Weights of a small transformer language model: MLP 3328 GELU, 7117 steps.
MLP neurons of a small language model. Each row is named by its layer, matrix (up: input weights; down: output weights) and neuron, and shows model dimensions 80-207. Each number is 128 + 32 x the weight over its row's rms, rounded and kept within 0 to 255. Numbers have three digits each.
After each neuron's rows, "raises" lists the tokens whose logits its output raises most directly, leaving later layers aside.

L12.up2206:159151146220177181088182153076124193163087143098076127174107114124136182127176113108114145069134182207158109145153088058141118121153104145138136159174073159151115162087122125080110162117113106152104138153100142151167164205135139165060094168129180114160114108183141095131148134127145053101176128127073107132118165109131111055156115090108156078150112128159129111156099098124151086191098
L12.down2206:117124137105158139121131078148160107107179204172059116129122097138109126102140136083104111117098104145152140104176129076152150166169038127206121152145148136160110151146136145103126137073125107108063132118116113106061105130167138129087162178116119105118171123097152109083155116133153062098189115093100110112100158094098074088157090121132141155129147133205131163143092144127087121162147
raises: " Director", " footballer", " founder of the", " Prime Minister", " Minister"

L12.up2772:099129145144229186124146116090110114086152123102104117140087094118146154130103141087130113090118160123132107143127059125154152144083171126143071102156144113152111143098131099159087203145129106155140123168166143115130114099107112117119097073128192127117130083136145176112136165104187073134172163129130113141149086132087138126113130093177116171123118159138184105085099143120131115134106
L12.down2772:135114111219117099114144118124135137155118157174206089145155154101144093140160115155127113163156099157132159113120109125177119159126192125133126128114094095164134156124080127129103157132143128141190187131120158170156161179143090087125146077187115074148093169150100086151117119147138120085054152108093126090128136114115133133112119110136076160108057105100126167130164170149105117151153
raises: "e", "e.", "e ", "ity", "e's"

L12.up2741:154112125117094112150128126121108076099089171111110123169099164149164156157146118121190169133090118064107178155162114105180125080157111146142106138188139176160110160142209082127116088126128113143173157091148100125118180154112105168117090170147156161087151114061111139181133158101140183136056166137105104179058078182123171079091213129115146136138158097161139100134146123194172193162127
L12.down2741:118128119140119128088188138072136137064105155135129161136121048117114105168139098083148126083121096114079185108140157152148138121174128099117140157115144144150163127160135131105171133157132095143156124194161141100164066144132072113160096124085140126097178139149117118199135088138136110147136176171133161142123094152103148173112096105146112137167117157171125155163104143076078104121112
raises: "ol", "ey", "uke", "ug", "up"

L12.up3262:105121102051166114079165115108080123079172175074136139125139167050139111088147130149136120117126092123161173127143096124080135117093112112136078178189141108146144097118168097182111116191055122174125130201140086056156049152100153127094075110131158180159156184051138171158155101117129088128131086147152095087109147090077187129154138110163151145132125112174133149156077148175113141171123
L12.down3262:182176090111115197137168112101117100128076092107150076122058107140116091129159087134145178147123102152107076091157115135104129118138095163177139104158153168129151131097113073188152170158138101084144138139089139148051100081135107152130180112127100151142108131088076084112142088168138133133104146154092110159079156158129153103129067070150122147108112137139121146117092134100089133071131
raises: "\n\n", "\n", "ians.", " instead.", "ore."

L12.up2156:117170131130064148172082092099066105166144134120219114169049123068117107114171062125068114138104230107182138135096068148066131103119088113097095129176146153109089108165128122139130148098135095128091128205115088158106129186066112131133101176129119104119165109085089175152145121060064124137108164131102162110094093134195142137141152181120091107167119093041133123192108144072133159129146
L12.down2156:079110093132089092150141140080113106116100213104154150129132108120098104137124175141107089204162152079141134117132098134121125125119109163016155103090166141077127120095131138161131128141184092121130185113112152091136100132075064133125169133139132082118131090169059154138167146085094155120101052170183107060092083157144125118146094117086136085131141100107133062139109114118084177125150
raises: " serve", " have been", " provide", " receive", " explain"

L12.up104:131086084094124153139133092113101141177115150115105145153131098127129149131133157081115160147138066118098115166099111165099154093101094148161108143187105140104092073124122121177164181127169109091114115147144096103108196161150098103153092139040149153082060180118115109141118096145107104099142144154175099125115071196100058117132114138103123152103161124159109063094132200142150127118101
L12.down104:100136110186073131082096178205211195166049180101107114077149177081144084127087203147100079191090118063183082182133148134150150154127090098120110091096139133125169093128131117147139128156156125109204146114084115171154112151143113117129138147139154088173149154149105139150135109149126088138191151181087079150085141137063129138122190125096067206148129125100099082110116112137131201160124
raises: " to", "ation to", " to C", " to M", " to L"

L12.up523:080128121171152123061130123137071123097138135098079155157121145131050093174149135132155153140138140135087124162089145115107152152065101130121091150148106109155054140072120096181109099099066127129115106208153084114097185242150119112092088138116082122132114129146111117129139128152157125102158140164122114111105126162154116097142164116072057136147122146175171111189106137136138156151153
L12.down523:121119123180118111119152115095128155077073111108131134132119141123044096142143092121149111133170095172100072082133124138104121158129115119081142141161114122121131170155088088072132175135099119077180086141123171152103131199114087101115106150091075098155114181123091091090106158157140106193111173163111124138118129133178108101146132112127066147117130167154136181131114195169134151062071
raises: "iang", "iao", "iqu", "uan", "ian"

L12.up246:166077069135134193153164142109138154128092131118103105135148081158151125094134085122051124172087157093155141120121108168103150095158154130167149163168083131151117124098134118167144166116150111138095209175183167196055164101124145075082135128169139080090104150100109098129141156098131088145069101144134127124148131089142161110163137115159098120124171104159141150127159170175159119166125
L12.down246:137146148142087117152134100134171182126086149116086123113120071133161071127111138180132125163155127113144172121127163134128145100143075168149092148168116121148144193067167167144156082146131100141103206107130163146141094101174138159092115098086080104141150102119148112103148126126096101081133103171116106169110140179087118179139114170105183155131131103148109168177154174159139150129144
raises: "on |", "on.", "on,", "on (", "on | "

L12.up2766:151132155135240110109085100161150106158129142111146158071123071104111127176116119142098107189125104138167116156140095092102149087149137125150121095128182101130109092148156105118113143131146155178093177154144121115124158145122121177122055099147192123055117131122118128143138151103058132099156117094135096145134185133080158135072105169144131080150114134096099121098090127160109156178122
L12.down2766:093092133172141130115117135111138146197123178089111091139124100171122137139196130164204127158092089088059116129141167145201060152136124133117126122099086139162129121112123156097066093142131124102102154161139091159173125130135119106151021066123052133119148097135121129132105172079110140114088120137151102128164125118121155014086106167153086112140096148122174139203133093129107114188121
raises: "eg", "ez", "e | ", "e", "e "

L12.up2847:103150163110121138144150165072134152150162138091137172131102112087152116164130123088141168155124134110194140141120150103142113100136120073137118123085095127131159107110092100085125140042067036090107155134134155123155148202161064117125109107159164137143107095138170101125116149148147142089068150187130122149118114128106171098127130103095125142130141125159126114072122086110164170164119
L12.down2847:100095148081078128134131047096107100130146103095095104126156128176146085094182091087103131056110120045138145113112154127086093101162090128173098107125114146131103111145190097127149080094069084123073153121127130205202121114125097164160148119116177097133112111102159138097110183154079144090134144132133153093119115125132160084137095071119183124076164152087068125123170153099128194144141
raises: "ating the", "ing the", " providing", "ing it", "ing an"

L12.up2496:171098111112139094168178087101149163134112126139128119160084090114134091201151059105102099122133060125088149205131139177110105145172150122109075161110078198111124117137100144081167102125158096112149168154162145189123129141070136132135104090097121157185073129126137082174106156106101091142104136116147066135163111064134140105100142127113173149126145122135162103118087175147153106124121
L12.down2496:132179154132121124205128112133169118134160104088115122221123041093082139129132135146106160150067101179135158112112118145128178139138170132136143119105116142046141165117100181174157084113113133155133179143089148143104121150080133170139063130122141068121154120171067120137143175172088127122103139127115110166124129206149123181117112118045131146170127154166142159116083159158107087088146
raises: "t", "do", "t.", "re", "te"

L12.up2963:147114138174155175069142153142135096115127113067128166147122136136067106146132198064150166152115102138101154168107097112145182160133097121128144181147150118154113103063119108127104117102104188160165176116096047154119199184181086165065093122134067155104113129197152139146108163105117092118098110094127126114127137162186142078128141121125036142197122192170138120148140149177087147133191
L12.down2963:095104128226128145106088103112120158160087161052156111124135148157139093147159076111156170132124048166109091124128106126058156156144125166120133137144135152118156178101127101089144138108099136134115126126134166131107125128119114138172134138081099140151158195127060103091099168195176132100091123140097107149112138149177100126129186142140083131082100174198187136189114184136115145073132
raises: "iang", "iao", "uan", "ian", "ue"

L12.up1528:119147120118181120081160142135088146098122109115101199159071111142136096111057111121155128115109126100171217170173118163122110093086113121137134152107090121171114052126184166176126127116134111162090118160152153101082106186128093125153095118110119125138191138130097094166097120139107138107090127093085114180153093106161119086135111096164124099141171106117152202138106094138193110111127
L12.down1528:137095141182117168145123131131122141113087145113156166137142088122141074134137113159049128127154106088176142151151152146100072155109138146137137154169053143118127090099171099173126128144151141133169132134211137115111106127148058077189114148122137079156078088156106085131110139129174095095095082123175087155105117150102146125121082164120135135129106057102195154141165103108136165087149
raises: "on,", "on", "on (", "on.", "on's"

L12.up2966:141136181119134112134149141064165128076078109027142096127067149129121153107179128135151112073150121149136166183153123135135146084132112122150123102104155150110164073101099119224120122128108107173083140181137086173151173137115095096138132156109136117099090168130077095199116104057122097120190148131084171190139154132120146134152066120107131113142087133076086090115081136125089134137136
L12.down2966:162133152162098169090131179120152129132105100074183106102082119178079146106083195172160121202131132139050199086105158049130093099144156089138163111136168116158087119079126154148153115084144149165068119133152138093176100133124115148115106205135144102158159137147125138108112137069084116059141169187191173109075153132093145122157140118123118134087100184173087078144140113138084180120104
raises: "west", " territory", " India", " territories", " region"

L12.up2009:130117134149151093159165096138140121101208130078094161141096136084150115155105129041057137095100184072076172133128171177135075152140092115126111179147161127147090080163121066132168123062136133129117113150083121158128180156149099105142090102157101103162163136151135166181129180096104140132074126141137147165146072148155097126116092160123142113109102108152109144172167141169059157117158
L12.down2009:119134119117139182102144067136156124115191151132113173123077116129166143177120093072175152178154087149135106087059168063167149123100088130077166168119103076130149117149134130108101107140132115108137125100098181072131097114101084105132079095074112137138107089151088156182125099114120189118152126121059144099109134118183137126147082114144110104105134079128088125125154096155154138164122
raises: " two", " twice", " five", " six", " three"

L12.up928:126094141094170137149137152127104124160088105098136151092112142110102126113136124114065110097176146166120099182151088167110135105141169135159134084194143134103166160152085117161161213168084082127117141228130150108136177154140099109125130137133115085122139156089100076101111121105135103139099112120107129124112101136183094149185118113147131121170133162089086195113147141101161122110068
L12.down928:147113135162131119111101134124116111150140100123125052099099134183148102073123087138127117100138159170120169145153169133102162047118114159210139134148110157083193138132129191183157118121094178105101136112159112140136133140157094121120163097149120120129115106061074105119120127118110125129111052084167140102160122131096121176181072131165156143113152110136177104139058141135143091121133
raises: "s.", "s", "s, the", "s in the", "s'"

L12.up435:105205115192170162140138079142162144098104126145152127088141155070156097125124159161067194122143146135132100161113174125144133128153116145130160179176167111144122151107166138133122109157090143178086215137128118145167120164135090140106058121156200166036074122133140120175176135140140083102159116113123144170132178176119198124110084112166143111229122120165093101073141117117146158166148
L12.down435:146133196136081155186136116092101112145150169158121102126138111098166077156128119142092133193124166120103093090171190093178168094145082101164191070124144083096128130132145121068113151148142151150133099165181134144192151131181065111184127126149174110115109124141151140093099158127116097138114122066110195087179118105119170099100128163127114113146114095190104107158125155075113143133139
raises: "que", "ere", "ise", "š", "eno"

L12.up329:123169111075143124115145129108105120125148186101084134120141086143169078102187119082170155049109137067159140143150118108137117160138155120134158154106100120079127104169094090153114143142167080115110177119127075169125178174180123090139100131138142131157058089105094112125160152112142156092085043118168175180122087107144100163083124053139106145143136114154093116114100224131143190149107
L12.down329:109158163069117093122104157134106139085117180069104127045136072169124133098141106146198133084121113115132124135168114112168165134094087137164148172062133082111092137154167134132094115093173083142126087112112173137117123146138109135134076185076125122099161087128095124144119117162111189093101120113107089162150114152093125105159144168132060183177146118136162123105150106163113162135141
raises: " to be", " to", " to f", " to reach", "ation to"

L12.up2402:163173133164148159034158147132097142139124161100100182129125090057111079127144084085142150098169068136107116129108092117099160113147150133100141208144174151115133137154139136054138162144118118129084148177107145137146139167132126169148106169215135125175085131118131118151148176112181136169117174142121147154138107151156117058180150050130105147126177112070150171209195121116140120131193
L12.down2402:078065132171070076136144164142103168098102067125139115117087106090146076088183113202115169127117104162149093107104140138115080148137155083085143083139145150091140122180164103122103140143118121131181109084086165108159122152100102115104080143178119144141114071095150111176134124157150141194126124116135145066085171106200135066123147148135101165157135106145126103124100175106128131114143
raises: " out the", " out", " a b", " an ", " their own"

L12.up447:147145129105128139095168150099138159141132138113123161148042168151139115119137195139104164167114065114197128140164124137137186080134106157155156140076116153137147106096182120138086146145145082133206082124128098076087087187094107105147123181134111167102130117160116139159141119116096152066195069105089136220163136120126105126153155150137125130150144098155151080056128087132086076168066
L12.down447:104117124110154100156132140132159099131075114161116165153153069169043164128110148127121151173140089144118090105160172132125122126153088135149139164084148111022153078133168126098155166118154131132179076183055107149143121094097147119133120120116166135091144095177095115161074157134142160126094127084139128097112177150117158105110151106145128157127129055129166151081102137097137154133178
raises: " away", " into the", " from the", " into", " from"

L12.up328:211114137108129130077178102141151170128065112099049123115092128166134150162148138131067123111180149095152123153150109190120046148081165114131142168164089137104086121115140098143124149141072067159123151107172097149087098133084179080145120144087205164106131126130122150145132127112140140133175142071096142147132093151100153126143098087123103144165127122120121109174092131107134092146090
L12.down328:077213203154096084178137121109146139142087176100104091125150127083039122070064060229069090154120102081125135118077154161100104169145135133139153183052131141129109124160155105110144157122131102135127125076069134132111163170115138147141089133065097138145164129212176116148160075119176196162155131147076142139141186091114125176167153155144154187063137135179145178141126090104103178110088
raises: "adi", "cher", "t", "ner", "d"